Part of a small language model's weights.
Size: 11 layers, 4 heads of 128 (1 for keys and values), vocabulary 34077, 76.8M parameters.
MLP neurons of a small language model. Each row is named by its layer, matrix (gate and up: input weights; down: output weights) and neuron, and shows model dimensions 170-340. Each number is 500 + 25 x the weight over its row's rms, rounded and kept within 0 to 999. Numbers have three digits each. A neuron's up and down rows have the sign that makes its largest values positive.
A block is one neuron, or neurons of one layer that tend to fire together. After each block is what it responds to, as a language model described it from the Wikipedia text at the highest values.

L2.gate904:534498493449500470532513515522534500491476515475490505459510529515507504514528526504501513494496490455529483486529527449475473530518522472488503482549522545503550508489524494492513524495516484501514484503539502529500494432492462506492518527461540536507510493466485508518483498502461516532582505501492489461486474541522494487509522502513500506526486532513448524503523513521533548467490523521551498537484497486487472514523500517476479510549550519536497507510536529513590485464455521490459508484499489454474502447490
L2.up904:452519464487533489515531513542474494499515489477504516450458495497504547495516503512481548500514548535475504525494520505495504509531469480538523495494493552494492517503489509520511477511488494475517489492539476543524483479503520521497502500481507464456443514514508508543494476492514502490496479518507539481511456503552517509453491499481552503529489497544528510490508476507487503482521467542512490518475499487482479468523481513499451473501509454524473476510527526489526478458494532471513515529488453486485517523490
L2.down904:444505505540478547542539483474449470517501472511496487518459480469503523468468518510485486498511525484496480504458498548555529496496471481489506513445485484475436483505469497498489472514506498456510496484480461491492471523504541477504484487499461472490478532512543513534517477500533451459418517525492516516530499497481498508465503492485511487499506476482501479517484474476456457517484484500502504498519528491513511483508490493527495490455478442495503517478465502486472483496458492493555480518486489525519533525511
L2.gate1057:479467453499528493459525490508502550501508503477521506502484500493534518546481529536498515528512454518515473497488504511510482472522471470511506523490520515497506480502472513488505496491504502533533485510477506545483522521475495477510520490512536494496474511510477468495484445525492503520469515528497502480517454501514487522439510450515515515556498520552499471501540542515544490518485521531542520473480494489547497508496522484519458489468493501493518510499509509494535516452496502486477489556444477499504522521515
L2.up1057:486476481460511477494483491495496487487467497502518513485478490544512538520500513490514500546488461499516461524539486483502443470477484491495522572512477557474519479563456535482465486478514482499538508496492518539480503474530483504523508502471488519472518496489461461492502459488535478487521529510517502459506463548516531517559508466475497488530507536511512494508495482544501496495444487508518556481492495534507515520468567531459460494463478502500463464509522533506520530470468522466521489515506543501482471516504
L2.down1057:463513539523456544496536500490463513517462501490508506515448490526509495436531488504499513456537536478522475522493523490475488532506467520471449479478499478520496538503508463534488470520488508494485547466503531497474554546481527527484516495439476438509489475508507532509517486483484495484476521552499490511539513503493503478469506514502459492459503519523481511517498450509485510507517534549482455512498500475497508460517469509484506518538529469492507480505484486481501469560513510578507507487567527487477478490501
L2.gate1430:471464500497479472513562494513484482515512518478485450503472523503482529531503501489521562487495485462488468504492515492500497497515511456479505494536524533529563498527513476489486523433519497491452508511438479509501471500482480507485496513560504491499464524458444537505517497478522486509535497493498518487472464479506505547509530513530486493524518515512525512497432467476484516494467541518528506502484508561513540490535487486518486527511498475502485510494499471504526523535519538467491496510455536519520497487456
L2.up1430:515525518477495534508547483520514513575459475489527480453486532480503520509549488515548495462529521557510494492490538521493511494474539492492463465496429533511513533456536447532533532492521512487508478511486520508490480529504481479518488482493503539496440496488503525519473502491477522527488522538474518505480496518484508508535517542514467518518518533487496498456451526477459486537515481517509525480514526497458470476504501543495468512484467493484507515466506477490518488494465505471463506501501502494519521475468
L2.down1430:480518472474542483456509501486452507516458494510539513498486472535505524461491507451525536475512466513533484491550536488465494478442558492452520450485458518501528534503507497533537529469572520473481520503518491534539468491501503450458485513510505501487472484497452520557509457502506527495495476500451514461491509521505530500485494524532491541513488497524515504501449497495511480516499490504522514480474487523485540461546467490483503490520468469513540508479491489529497507533489526489482463479524515468531493444516
L2.gate1858:526490528533500525501523512488472495479503525538526511492525504481481513484538550514534489467485508493460524489468497509509469483506502453499519475492523477528508526527478516476559492524514495532494520499491557489470494494452494518490462525504491507511481463471473490500483465488478535479501511483489496525493512518532492524449486499479506502512501483481477483490452483501546496511490480533485487517463481516457584473485444552478500517499489480514488466482471519511537512505504480486472505519521517488487449535491
L2.up1858:483486496519534506482487535513534471455472443480471471540536429532506488501537460520484449550497472480520532483494561521473488485497523467497502540498478531510498519498514535494470504533509461463481447459494518492467510496525463507505524482520472486501505549499500485506480440470533551497523551508520491490472496472487498512518457540512513478524511464523450475518497481507498479543473491502491456496590477494469456518495502516492478536517497483488449481511509493500505477490556516487536557513450482533491498498514
L2.down1858:493504551512494522512501534471497467461495488499502487499533466459488543475559517501527501474502476498502550516466512477512471499522559447509489485512453528524491512504527524524521529502500490501491481502505543509486514495550451514506508489421467502523469537496489540448495470459520559497518531486509497479481516470473515474480505494496505489524517496486488467496447487557515512535511526512510511444492507481450503495524487536495478489526459483499467450459533538495502471481535513486482543523474491494509503516478
Table headers and time nouns

L7.gate53:420491478533500492482492513510487505521526509502515496517497521502515532499502488511498505446464530498524470508524465448513446529529515519536487523472479504498490531481474492497505522500482471505506520479503469477518476533476525504488566501561523498518493495513510499494515569509504528483489512541479463522510489438496502524490478468529499546503504511555513479513553466461491449495483480487497518521486523513508482533496456523510467501507493478506452488500491531506504486489487508535501490478485477476518508487494
L7.up53:530457476526547459506481499460531519513475477481499504458509501508503457527490478479560485511513479509510551512497542532495535552476504526507460501520475511528535549534528474458467479449500526560530465501500497474512501503468487492515522537489515531524489534485519519464510489461470545527502493471494499524498523526517509484452487504428480494503511451474482557501451567516517519505503490501477476480505500579464472496474500565489541510554508495530473496497541539476465484468503512491484447542462528510512512508502
L7.down53:494498505484522519490504522495494538513509520505450471491539491522508542474450447495515524562506525566493530488520495494534561488531479489504455497480460483488522512565458495520482538477473475473459504502508525468492485469485493494487501504436468450509491529534459499515554528481525475497505533476520485458520512510545525451498480445483489491483461495522493535536519463521496512508507494505543514486522532511522500476511516480524561505525485503506501542483482495455519456499484504486455518508470527524496494528489
L7.gate1515:505510498496561513515486486480455528506486514498508518486518495452511458469511527454537503464480559492473519512485494494489512506522486503541485512490546514507528475508527537450493511470476499511482460492550493471511489490482490541515476491512498472515532483547586498472501489537473463513530526537510483498512474520517492488529519538537511505523527486484532517534480482500457517500520506522500470497482471518504470533488520497521444461488514534520486494502460470508483510528529488561464493504508454504466536497532
L7.up1515:455514480469490516520531507510505508527497534501505518525517493567477515499531563507497502493503523491490530500502500462489459516515497549516452510533523552526525508536522464479472466515479494512497489467485497479484481498490480506500526487455479516486507474487500517489509545514481486487510453490518505501486502513507482480481497493497466477507502497488514552500455475467511485498488506500479530463537497507502498544495494486505497483480497576520496487477503494528509484526486497537476491519480483495518521493511
L7.down1515:480493512524538508499500465496545474490471506502489555477492511492486516507538481514544515490531485496475523520522501507503495531472532529476505558531474462505518508482504485540466538493445462496524543528538532465538544493505507496508503449466514453509485536535510474510539522474469485456514494497472529465528483517472484473499479498484468477482532511545506519489446462524494516521536509496517445497454481497520519474476499533469520542498504484525505516458490493523499478496464475510508517481492522499550499493497
L7.gate1666:499498451512514488504468560520519480475473498466527483476488495502533530504510509465492525544508471465509501547518498443489514489536514498496492503488481515497465501511467518497493462503476521555502544532497457490509473497465521483469495455532426470433515516519538475510479468508522508509447515487487463484519490470500497518509493541479510511472491498477479488548521462520504495509442504475507484506507509489564531518485480504562484480443508544545501472503487448456497491496528476503530515521491512535506511456479
L7.up1666:495478496511489497528515494490468487486525539497471496475486508524508527522523517491500498495483460495514515501494504492500483524522497507505555530501553498507474549478525463492448481501552469458494472527544474537483464484530463518560483475482499483527423482531521539505484459537546492471479484470476548511516548523549458510460483465519507528458490511462500506494483486506490532508462542458536521522502501518511503518550471477494521517460473479476479464556543518493484517492502494489494521498485479522508537472547
L7.down1666:504519495520526473476480477521514501493499522515538487483498500502518517500453491486466500545493502523499498547516511528511460507479537450494467522485449505501468529533499512518464508476506535481503485478472495479469483490517509471534462511491487487488485510507482454518460505468536536503519521502497482480502492484494490513501516500490512451514493509494537511530504494520519488495457537500554560487528514516483499508511496531497475506490513488486503497522530501519498482492539512495432461483515537494484487485491
L7.gate1741:480495486491493540539518505494480489477531500487537488467476443491503517496512536493470482476527505467523486546480466493489425501506540526497523495504500521518526482495448467482469500485450499496494490522511510500508480516472469465490537476534473485497489514510511492512462483476497530529509528518474506526523495518508462540508503492481548437537525515502463481510507520486486490524532476508489451488521459495501484447476531506529490492534461481528491498513529506491513495470495509479525434503501492488540476514481
L7.up1741:490491461499511527481565507532529534505499460441523540430493483488496527477556451490456527480536498511530500500493495558497500505513509517451512506474533545507448487520482564507492508511505515507486505501505484494475502469501530480518503485510532513489544505523544528499493477461517460546495546516467515513478529514499486529496510515546480533498485515499504526489445525480479449492480509523546480500476506503504498519466520509466461487511481526482546521523484465500495491451491491504550488463515499509495469496524
L7.down1741:482451471487451500500482495585509507528483481478535492503540529508482488465472494510479517445496501469439502512506487535529499473498482525461525556475494498525474517465475528490478494478521481481512497520496452513514535474515468487495469497459497485517490502479486496499510510485465496504515519502452499497428463443436483487449494525502486517501497504552471489412473482567503495504526459472472474486527535502490526523495477531496480506485488515503486488507461510467479493502513496486490546460512504513506521510539
Possessive after career verbs

L3.gate1029:539461506507500498480495460469513509543525521455514486461487531479487465502510501530505522491515513518493474481512457492491518510458490518521467506504499536523522493480495532497488517475495514522507473502504524485503480470526466465451505536502512499526501473463484486508496463489474488494497489481483514534450496499484526449534537510515448436540488509525516458484510482475521478494469452470527528503484551531503486465502518503477542505494495515492503455508507524488548485545502478518495537528524524531514555499490
L3.up1029:523523519511528486551553497495528524568540490495507532452477472487495481530511521501486524500507471483517428488518495489493508544456459518501496504458495490511513500497459461478510514509479523486504483502557510526519537499465468509521478470549575524485487497463498492528478541483507492515474511501461521500516495494453476545511516487522535520474510513512471508485443470514477489515495490464498515537502472480479513481490500449480495496498497453513538469509526523488495502465507506560521509534546564534488512436500
L3.down1029:475488558471527500477515504469499523522545496486540515450479495462495498534496490499522506500517471496496493474515480538506532542501516484487499514467491488521518473481495516536554509503512518515479493503558527528499488500469526512501540454541503514518523483500469509509480492491530465512513505510494518534475518502503475514486528541492550516529492458505513537506495517563496460527487450510527495546509471509511548499503514525464531493503529485496550478484474523441480508498519468542482559520466503500511515467503
Prepositions after position nouns

L7.gate18:528481483495517449520498462463476512482514524534543532489493519493507498526484505487457465478579505517492494520455522497499476507504457476514424513495501525457472508511490511520476476515542507462527504522521527510488466524504505526505507479513526511518510470495502477511490480487452500525524528487520530495548524516476461503461509532531489485546555525539520517456509516529485439493457512480469463530522500547562500501510514528543522441571472541493514525513496453513524528497466488468498500483543505504474463511508
L7.up18:453471470497487467530545494494497516483492471502504494482499519457546483468505471452499520473498542480503500487495486520565535499512478522519502476494471487516477524465488508509540481514531520462475517516511504502499485540482557544500512461514554508498524487487478518492473490531517505456501525479467527450504489507511516530499495501437467544518522498501530498481516501531513454465498489488480462544481508481481478482478527465502521460481507504472487487508507517518481493499516491538507471548474522526479535517520
L7.down18:481521504531500552503503490490503503456480474503515496510506487532487511542492482497479453488506508515547509516485534476494461578520501514495460474526520499492504469490488485517491511492495475488543459527457505497497493482441496519516534493479465502453516451508452464457486530464471506502519526493489507524512518475503523514491517476517497484461535456478504507522539480483474502481502471487513513489475491497521498464456516465533528454536480487466523490451536519496482508508481532479517513486514491522496486537503
L7.gate1537:478517467513488472489479469454491465541498483454540495517490543509518471486451498510499503466506481457477497548484534531511505497491451561484461499505504500484476467487505515465492488540519496465500496545545513519459466513497538541489515472462503532458465510511493487542475498483501524496518445481480531500529518492477529494533493525554493472534523506491489469517537506501543502487463514556513479485498475483516459508515504502476511537495526473513509500499533464487510526449511476482500450499478456503531476523513
L7.up1537:473521463514477507484458488506493534546514494470540530492499534475433437493489451505488538517512477519479466507480480517519533490496519519446481454524479473561512512486535521506447497486547470530488498506494482481520452521481521499482448527466529531480503511492493514511509492493474456534502499473472516533507517511485492519524502483512530516525458457518505492529481471481579489490473530470521510497469510543522464480493531472474528507531498514470502501453495469488485494520477481532519519497499505519492493492490
L7.down1537:531474550496511490485505459535491540519551465502515505458522476491500489561525506480493474507515531518490492513527472483498478501521486499504484495489522484513547481519482481508475522522479477497488463530502563485545529502509507524528510545457495445486505500497494528485513501555513495502526459479491471464498497533492478543491480470486527489514543499494513519481516486459533498485513529494531489491506436537455521500514557505537503462538549502492450486524546480465551528527508505512498516513527534490463506478527
L7.gate1542:477517489510490441500506531452520501531501505467539524508501509474525480538531493458486512475508466476483502471523492428503518481487497516503486528480454500498502505505500482514515510568476460499501479483534452532520508538501485530532504492497519482487511508501499476494480468502442458538546501494470540457536485481474509532471488468560541468547516489487507508485506504481504518486452513519493464504527452515523437469426514467481519525489525461496541478476500498517461493472498496510514469525553488476504515483478
L7.up1542:473481503498491460548499474482454492507420489469457459469444519540515465485523488516494508537488441491479510508541510474489497485473515487502467469515511483473512469475514483525521493494485482479506537495457470487502499487455477499534500510521538510484472515522528473498510455472459450500507504511461509504461473491481503488477505451512545497504504473503495506472496505450474498523448486545526478532501459490491481474540509494468471525478516496494487444490535540465463536488476474494486506475491467529520501510514
L7.down1542:502481479521535462497512501490480482498508503487539526466478490501490506492520550528496483469460525516529473537472472507498484486516555528505444511496527498504494486501493498500495478546478465510503521443506514506493504503481491513528480456506515502491492515506517514538499485543474516522520429522469471510445544506522504480460502525501497514542534480533523487503527507489485456492490513462512467499503481495523443495478528498513493465522491521497493519515501550493496505517485525523517504459504477477476568531492
L7.gate1572:497517518518482495475528467495480460515503457499500514542489519478554486546514481505497519452484519503463511503492498511474496524501493470509502501486465471505489487457548490457519489525504443498553477518518469539456502507519492498552494496517516512476491519513502497494513488537495504471481476524519492493479457471448450472486554495481576470531500504551500507510522487502504496507503501472483501519492500512501472495467541517515522458522531480469534506500515502571483464528507501478478461536541506511497495487460
L7.up1572:509489544506480468468503517478504463481541465474523502474497476555497481471485471527520534482476531515492452511519463528507402570489512541518488526470491500483489448471501509479528559533506470504496495524484468525479529503511428539474464509512481495506477529533520497500450488495496499539507527481477518489486492484486479502476477518503525526494549513490497492470541490487484474488544487475514494484492505535502503562544519482469533451502510485464499507506489481498498522485477475495514504477503524519485554516478
L7.down1572:471458518536522507535521491513497548476480499513516518512503514479488480489469527466461505480492494446513494491484455461491494492496492533482468522505512525507512510495529478497470513488545518489523481496538515499533496493482522481498452543562499480512518502495447520527486482464540494507513504496489486494498509507530499460442491492498501500509521490457486460532475464504458508486478485557457460480506512493535501534498505469500498545499475487489534550475483482451491498502488494545509455540491472481504507529557
Superlative and award phrases

L3.gate1300:447499496536476505540497526478489478528529499519436450489483513496494484496446470444494528518504501491471494491480469511501522551521493469513502558484469470483511493508486545524502487497473472486505502489558491501513436479534479492481489545534500475495472489513467502448464496468466486478470485532478517491492518477502465514516493511485500521485514516487494507478452508484465515504499486516485478465499501501472457506485553525518507519531490467479507469530491487505470463453486533503520464466513479505493513495484
L3.up1300:451493503530465521548513504503492510484476478512503473521501496533501447479456503525494489477510452525513466523551469522463538464512491516485491510505466512489455499486554514498489508537517484482513504516484496577452481518486483513474514511497510486505527477505507518473533483548538505473510483514504506518497507485490477508541503442529499499499513485483504528508461471518461502483474496517502503521521509539503471480516485515537488523484470525496523479536467483487499485495519517536437499506537501469515509523508
L3.down1300:465526483524472488505523506522544535512530510520516510487465492457505519516520498462513520536575467512520508489500479484512477484485499516491532500527492509480527548477470531491488535506503479552476459494462481507495467573513506457521512505503525491549554479543502433502553479515482513464529439499518463504493476473481475512552540442490484495536520531469540529484519485519508476497508514486504534511495477562503485516488463570492480536502493521486508491519515498464515526499540472524480479492512521533492495501522
Anaphoric determiners after prepositions

L2.gate183:477463496528508547502525540460524502472517481481515505481514468455504490505487472499486492456512509505495502496510507536472498515457474512488482525480523481484540525460563522523475503455484480508519500510514520513482493497517524495491511500478454506531494533478534531539512501516505501520493479505484452523477532511499481479543519494486474476455502499500471491501498476507510519501502498445490502517491480516493486496497462509527529559522469525462525484503467499456524516495513497501489490495513519551513528472465
L2.up183:562492540504511540564542558500496485511460509488478512525484507463494452472522510453493475516455514512502496466537543466510526526490487512488494492469497475445515546498503474514495494482522472485543525490519468499456493524438531497502538549475486504537485484534547479506482446527545517498498516491491506507525472510532511489485519506527484533510529461468500495520467519550487535491499547520490509484495477474531454522527488496463478506530494512491499437492475507533494504482512494536526548532513522501482487478507
L2.down183:536485513500509552580531540499519511496484482510488492525521496481484518509514487443515488502499486540497477495527547508533492523470512521487528521494484467526504514502508542510497512474535481481503532470505483504440524492441515482523541510516493518535479492557508486487505498498520498497460509457489526516497564491515493494484498496504495518474526467463499492486466500545506466479495528503485476496497495484495492515499465495503471513535479486489476463488468543498516546473502490531531555517512517455498483512467
L2.gate742:492487495505420549497522507454524512537491485489487484535503452494498490467514535520486541487492495509519473526485497507508523500476468516492481493473515474527469498487486512488491471479516472486496431523503487493474509472484453459465491502454463556474500504485479521481534495513491498481486517503487515510546480520475505515519504538531513500481523484524515472499489517473469500519479552486501469430493511489497503508512495452475474488447540474467494479433501528466529522512520507508497507551498492489452496538509
L2.up742:490451500532480532500508505462513522513469484504510464505502479497503532508550502514459515505481475458485505511474496513475518506448501466519498477495512502493454550514496510523546442463504480485462508476483515515493485524471501499465510500495488540481489494483454516467517517481504507510467492508492497470500460537509540482535526503470490475457506542533584479491488538445484530492505559521488484520470500497515493510469570468488500518521520440457497518475480523467522523572512456493533499483472490504504504497469
L2.down742:511488470490486488505488474449548462493459494529493488508522494479520490493496460477494488517501542502490491480520509475471528496533530483477514476530491519476520496502534466479500494539485514562527481484485547530474506502491535517518503559508499447530511482541506487500493507508509493469492492532462510481480521489494506504488486548509487541479487463462469519505490509536519501486497547496473550494474446524492470501515473554499510481500486481533487501526467481507528458490508472544476518497561545491504486538505
L2.gate1481:473497490503481532490539491533502521478531518515517485495524503518503514521480527501504486515545490488473533525462499492480511524483470515500498476543489510458446521513518528542506468493479497482489476485455524504591509505486540505492470449515536513498489515466488512483474481494524480505482497489507538502512516493526526513514470517537458473543553479491499504496512539506499534505495497546455462478501517497478473475491488525442521566521514482486475476482508551481510533471498499522515510514532524451449512479473
L2.up1481:521479480514485501484481529483527517478474489502537535513490521491494520522519443491494536472527492519515468524463527509534523488463496509489479470540487464519518487500539515500494481455479491530500521455522512578488489522475542504529532509507524513514518461560497487513472472475503486501449501488502525519508530515510507531492480476471497488481539492510532519466475450519493478543494464493512523477525507480541430482532462515529501499492493521477475495460530487464481562505511495503509528508520513526470532524489
L2.down1481:510475450504496480507461505447525482529485497515527524522499492488489485494480477487505524454508492530496475520473524565516488479477513496474526484501482464490521512487502521446478490442506471522499527496518516630481524501460515481537539489497478513514475478543490467493485529506506499509485527510516529499548511522540530528486488495495492507487542472525545515446511437550501506519498462488539512470499485491533436501526459572508483504477542489469438487492525473476493534481490471503533506509506493508497528548514
L2.gate1829:474489507497508508539503532486522511518481532540526539462497466505443507531510510484510497477527498448534519473462508495491521527489500523501498532518521524534538454486507547506491506488516488516521459481460544507527504485481537527506497476486485490492541544507502566474555508520513513503507483468510522500532510502537541523506500466465430445554507518544464506446514549486510514527469495523503503488469474520525486474493514512499498461467485525501495513561508559492529549536479482456497533467506522491523489486513
L2.up1829:496459469540494485543486538501521564519526529470481491478514548520512465511500476469485471464519522539533535557501523511484556532539451484480517497442469516518491497483494434452489490519485573523491505518519515515484488492490503513487510505495501465484488472494473501540491505475483466544511477488513494500470494524444544490501514491484500519505521457493503538479496461478481493493506507532479480534516452497506505524500526509534486517483477549481532510506522520461526496492520468490505506507525484486497478542485
L2.down1829:477529526531511477501521526518528536501508491489500483512549500518493473512477493486501488483500485514519503534503496500509507453496511524530517514484510472522520483473492526483479468481481507474483516510491480475490495486485498505499457504502512423533473498524459477485490515525506479525510493485520484491469506450472517493478482449485505535498554467557531544501511510497501457470528503495508499523496484492502519519514539496488478497507539478467473499482531524515459491506505555555479495503468533482507541493482
Possessive determiners after prepositions